config.toml
positions = "rope"
tie_embeddings = true
parallel_block = false
init_std_down = 0.0154
optimizer = "muon"
beta1 = 0.95
doc_mask = false
MLP neurons of a small language model. Each row is named by its layer, matrix (down: output weights) and neuron, and shows model dimensions 384-575. Each number is 128 + 24 x the weight over its row's rms, rounded and kept within 0 to 255. Numbers have three digits each. A neuron's up and down rows have the sign that makes its largest values positive.
After each neuron's rows, "fires before" lists the tokens most often just after its 100 highest values on Wikipedia text that the model never trained on; "raises" lists the tokens whose logits its output raises most directly, leaving later layers aside.

L10.down271:122120125103137108153121112122141115116136151128095110162113125131113109132127105162092110139118090110165132119143140127094106124083110130155113113154083143142100127116132154157154129147137168120165130134117138176136124121111136131144152139126088145141176132107091106122113120098129148120149122160142128097129123121124179134100133161129139134119123138116119077118136149130107152126089129130129172133164158137107165092130124110132163134152122088104102126131118118150147111122137102132135123107144131134099166090167113115109120154109121192172135107094151168144111161151144141129
fires before: "-"
raises: "-", "ification", "mosp", "onomy", "-count"

L10.down913:090100147138166146105158039117100143139120131177137137133093114143148080165139115094112149111157154121144119130130140130081112106141093091185129099116129093111136073115141083116116096116125131161181145110170138174106144110130131152149110153104110126166133135132120136115164141097124149130127134099096122148145136102136198133123122108143121143119107126146120135159125189146182143176106105127121148113135114130179117139093160130116149119125135083167156121147146137150138164132132130136124093101102124135127146121163120123139142132119181124126117126127140205137124126110147137098
fires before: "s", "ing", "ed", ")", "53", "es"
raises: "s", "es", "ies", "ing", "th"

L10.down1436:139139162172119128156120176073133110139099120145122132122113075173144109128099143115096120119112138136162142111129075103139129087112145129144159116173156142143143114138143128105125166137143110116103138147121122118142180078155135155133104150170157116104133120149100104123160107109126126127112148119153128147103143089124150117151156123125108131124148160094122122123122127088153100148141108121101094164093128114147151128129098133088140126120120072117129095120125135161107110132127114139073155094125120101126110108126125110117077100161143113128151135102084160172161120119136096157
fires before: ";", "_{", "g", ")\n", ")", ")}"
raises: "c", "g", "b", "d", "n"

L10.down272:121122129100103064107129121096104149124142181104142163120157130090111154162117154149140119107083141142095091124092144090165143138116152157127113112081127103107121161103102177112123156120080168108139114074108139132170140139104136111109105159093139133129132154138124131109146077144157161147140130154146155138186072098153132122149142110167145088101150091118155130168179129133171150155195125150103134130143161113117116102125124155124137137152167161134163133089112130171172128097159129129133113144130125114119103097150120160130125096135147150151080160113164111074119097153123125129
fires before: " and", ",", ".", " ", "–"
raises: " and", " etc", " &", " through", "eing"

L9.down1050:098146117142131135132121157142166133140128148161164082132102141112132138185147122183099101147107129135118112110119117135143101124099137159146130141141155155130068163125161114115120114179137149109149085105125080142120094101150090137104146106143151147124117091138085148147102160095129136107155090136088125099133157086121096096192152115105117122076137117115082084138119149118140124111120155103154102087134134144166145140103116170145156155130098106111129122094122134145158149130132128141120154154124154145104130108119188134128147109150113137126130149177140137091125143163101102143
fires before: " ", " the", " which", " whom", " A"
raises: " which", " whom", " whose", " it", " who"

L9.down491:089150151157061107170145113136113147132117081078082121128112154167137146089118098155094155132163143139105155174101148118165057173136139142152139156175128132125106124162098149142133129110138123115132144121116099098094165152094147092146094140153095133119181137172116070169146074127166195147138103124110176100130147134145084152110136140118142107096137134158127134113137096114096152148154096141124130112124137127117116128141119144102115103129134103123099105130152128160118193128097137148097106105071115168129127122114131163121100126132184115159122111167134129106148114126138174136
fires before: "}", "     ", ".", "})\n", "'", "r"
raises: "}$", "}", "}\n", "},", "})\n"

L2.down1124:104114126145125149125132139146054130121153150143137164101137129133100137119107118121141137126149101143153119140110108102112136167150122118155142146172095178119159119125140058084095105122117191159152163141146151119094130149118123132163149103162122137092167146131105121057132111125114167123142158118097123092140124150157130127098136132113094145094177161088131132151112114134112113162112104144122094117148180112145131149126090091093118124138152124183133161158089136156127110127140149097124154169163143113113099129106139109133135127132174125104152101115113139141153114091117125146
fires before: "-", " ", " UTC"
raises: "-", ".", ",", ".\n\n", " and"

L10.down1197:129072109125167147049101159093159147131181120170128130105124167131165133155130145083152149109106115129086171078155111101142145143113143131122138135120145087140139137155122127121058122177150136079141158160122156076135081170104125119136100144126131108128145124115144156125163134134123135145138134159118146151159143143092181186138096109095094142132127105129150146154145149125135145133124145131131105093111155134112142124115142112092112110107133117138159107146145119114121171180134113083108137126121120124119129104128157138130101140130166141136093152123107115176133120153087142136
fires before: "\n", " and", ")", " (", "\n\n", ".\n"
raises: " better", " (", ",", "\n", " well"

L2.down40:154114104099143132108114086151138109132129105077135152117130182135130145149145094134096127131118137105124122100138153123084140123056081150159156153138172152127115071176100152073134176108143134159137129148137130105122117123125102125117145116129148110113181114067124133140117132152164128125110138088123126123115152097178134117112085132125122101126145117122168158125129158106115083128111119190133127105106113131134186168132129120144113190101126153164126116127114152157152169151141128138180112183146158167162134140135117118127148083095127120132134123127119109140126147142135149118
fires before: " States", " ", " Kingdom"
raises: "ers", "lies", "ments", "n", "ness"

L9.down774:128136130137138130121110156141145113121133123132156112124106144101147104110132132119144141108138118121115141159139137137111085145139114146132156144136143076093127149123060097126108104157096137120136113113157117151127083106123123129126157143083141078125151183105147147125087154144129094103134122168175117128149124114109152106110095103083130092177166147093135132107131055152129106111140097107106114108174160128120110133123192141151147156177160105164111080149139123104121134138158103132097122125106127136100108090118159154116093108102160119097132175127108121141129098169134107150
fires before: " ", " August", " January", " September", " May"
raises: " End", " Wednesday", " Monday", " end", " ends"

L7.down236:149162094132145127135168122117140133133138152126137106129139145155135107128126113176152143118112117123149136127113102117112127145106113131140138131170106141167129099123141110104093143138146142152111160117152126145121121145124101112151150089157094120158107176101162147091162103128125114147128129134124111147159155133139123120124141108121111121140111144157133133141107132127131107135156126102165118096141172132114123119105101108130121122136123116133136134138099124132131123129146144128122153145134127120146122141138140096125103118107153149118086136136139158175157134121133110167
fires before: "-"
raises: "-", "|", "00", "Location", "55"

L9.down556:113163125167115115142136148100123126110110107144107092140089106139120157114126151121154169136094143095127141152099114090102149144133130126144140126148115129139109179111098122159150098140133169128124123113104150192143147130121109138147110107133097105098181145128122129157116063134132137145141132127119115096130117097131108094119164129114127150130147169142114133138118127156099148109098099103121127132159119143102140132114097108121121115162089144142151113134137157157155141103101161102084130132102118116119119138133088129128100132179116175091102142155147131132114134166140129168
fires before: "}", "})\n", "r", ","
raises: "}$", "}", "},", "}\n", "})\n"

L9.down1311:126092134121129130098141121140144093081150161139195160096118120105183142135129169102116126119155122102125135107118113140140158090134118115132171140084136082118132132127124121176149069115121145146097130129139128139135133166142128068154137119128119127114161117132126146128173106122138105163143170123138117147134134136137107128134146109159113111113090118112165129116164130143126100134153149149127143171154147145109136191096094140128154179128168102120122156108140133190124098139129096124088141110117133103120167156143104142157126128151122173120134119120165158122090092132141090127
fires before: ",", " |", "\n\n", "\n", " and", "/"
raises: ",", " &", " etc", " et", " and"

L10.down605:119135134152104094118172088113115156120128146124144151111102143105104123169113155162128124118112117127104124106105134135161162092089129118123126137118128146158127123107124155175111089144161133129109119133158149121179126123125109108102152144186100165141174128091135103110115123099121111141124133122141123146154141145112123124123139108131143156106123133123114139140110123149083132108142132113140126086120122120086105138109086136144087127108076125108137143170162124137106123066136118157089148130128122181135148137122143108116155134108148125148153139087125148144099123114114122134
fires before: "0", "2", "1", "4", "3", "5"
raises: "0", "1", "2", "4", "3"

L10.down540:123107141167094150142135115130146154130135153129101135100143159138155125151160160119158116127112113158109155123119117093124113136134063123134133117121124123126121114126123104127125100116148143157155177098137110147122146161143150083118110163118133109166100143117150145126089104068138138107148126109132114118075130098149119146084151151142141163151100179123135147134125120113126116107160114147129164116137171121134090104080141143124149140178138135152117119113153120106145117102114146091111176172134136115115142140107116142163134104105114154115113117128101141152117123123125188122
fires before: " ", "-", "Ind", "N", "\\"
raises: "-", "•", "|", "&", "IR"

L9.down275:117109136105099121110097134085162128140153100091131142172136151095130141120149112140129142155088113171162126081102151126113115155088114147098153075111097086126126098136141117156174068145127111112108135146109137132112139141146136138160132125131102107121162111110110125178131084073133111106142147092108088132087151120109093111143119123145122158133142099157140167160100120152133121118195149134127131127070172169161124135124138166126138140134095149133141102123100135143093154161146132146082094117142154095153170123134157147159122117121167124108156107164106133102124136142107132107
fires before: " |", " ", " |\n", " −", " –", " +"
raises: " N", " New", " +", " ", " -"

L9.down856:123114144141131113098145165124100141110164128166093135175147103121159156133090130096139159096172150111119136148118157182186123134128110163131101114157168130127156155148102129165102130100145104111109135144147107153154123107128147112124109130115118124136152152124143118106102131131141126146151149157150151127180121151114115148119152109158125061124120183111101140144149122120173105108134135136171086185122117165075155123112131104093138093160136124129110108129102138113110099128169131175123132109153125167129148134155142136142163133082051127105154154149131138123148096170164156144
fires before: ".", ",", "0", "5", " million"
raises: ".", " percent", ",", ":", "%"

L9.down1417:124139130130126157121126140119104109137134133102162143118138132149110144149104135156143097133098149165156098165150127137160093104109129122139149107142149115115084156086149188119130097092137125152105145095108091157129100175147142128123167152111131136168129127112109099121120144119112129127121137138074123132118139107172118123097086054105086131146137131097121139125148128147137145164157170097118144126133130145139139058095150149141093132123130131130104125092124138143095154115142121136109111109051139093085152159118140134145126123101064129158107144135135110111116138136150117153
fires before: " the", "s", "ed", "ing", " to"
raises: " it", " the", " them", " their", " its"

L9.down458:124137123106117127153145093103105132135102104105155119123151098079124166115177147093128124140184131142131133124136155127122154088175113161101142106098141119142139162105159137077119162161093117120094140116137068097124139131140110115149159129132136116157105114098142110144113145116123097141118124102144140115127139111124128080077102110130158145132167119124166133118165095090099113156165108192129195150159125182175125099155099103117164132106126113123140083107159216130146140152094128114124109106115143151124136103143116142128167122120107103078114168136171168134082159068131129153
fires before: " the", " least", " ", " a", " this"
raises: " times", " least", " night", " once", " no"

L9.down630:134100110088099091121112154159159150143157138096126069135151106102138152156137123175148127128098122144120150111095096115142140155101129158105144141120128121130143103154144124145162132116154187123130110112118146132143087083142126146151114157135109140135127092112125160112135121137137127164106108173154096114138153145155145115134136138131119131105082096102137125139133130131158118129170155086083083171103122163138116143149100141153139164152141157132152132099166157165119153119102100173151113158129118158152161132088140142109140084148147128140104123128156121122101119161134097152
fires before: " to", " and", "–", " ", ",", " |"
raises: " –", " -", "-p", "&", " through"

L10.down668:117142108136095122090148119099125127149118127084121086118158119181066133122118119086127124165121145150143131144125150126108144157113134135151070085168128087175129127084167154134170108122105104091129144116136105142155065104099139153139133163122124152103175140100121120114152133141139133167114129112113099113133137160106150110103137119107130147103125112121136132158126161142112129150112171136107105153080102156173130118105144131107134107132150094110158172139188095188139099128151151115128155136142130160114146140116134140123152089109165095123115198121143121100090115152094113157
fires before: " to", ",", "."
raises: " to", " To", " through", " until", " onto"

L10.down1175:115111166098131128107138114142162169121157165128136134113116151100153184154141144073104156081095155123126112129132124095099160135098144162123126103144121097123107115153099129113172166111100147124095126103111122117132154184109097148128144130090127106143121161095129137105181126131166105158132095150102133110124145130153098138131106117161106060124082144110108135131153132140133156127130110146160108104072120125101148149122111130120121143104113127175149145116110137126128111121118141097093132111143140158120123146182142105133088158103137126133100140099112163129167108107142149144
fires before: ",", ".", " million"
raises: ",", " ", ".,", " number", "."

L10.down53:116153104120089138101155148131112104130161135138108127074120144152102113140131095069144151127124143147112128104117152156109131126120138110105111084191118131149125098118141129183111099147123098136108142122115119119139077098111104172156132138158151156103115172147131121103119127111130157121146138140111125126128113148128069130097113125153102122109091132162146136123151157131133140128124106123094086145082096150118084131090109125130161093130112125150130145126155140168132116169125122135119104141147139117097135148086136113138168113106186130158139172126130124142124111129143151113
fires before: " to"
raises: " to", " To", "-to", "to", "encing"

L7.down685:146126128158130105101137121105131156127200114142107122145185183120115133114121135124124116125139171151116153153147144107093150082147174110100174156114122176125158169177163128168174141162139150161112117114135108106150147118127142113135108137117124097131126180133154119112125156150163174127076128140121122111160132141129093163119130106162130117084154158100091125143130133154105113073126119132120116062143142143138128139097156155144177127116113144152101129134108100143150127125092156120086102150107114120148140153088122120103153120150130119103119123177105109102158165107119160146
fires before: ".", ".,", ".D"
raises: ".,", ".'", ".;", "..", "."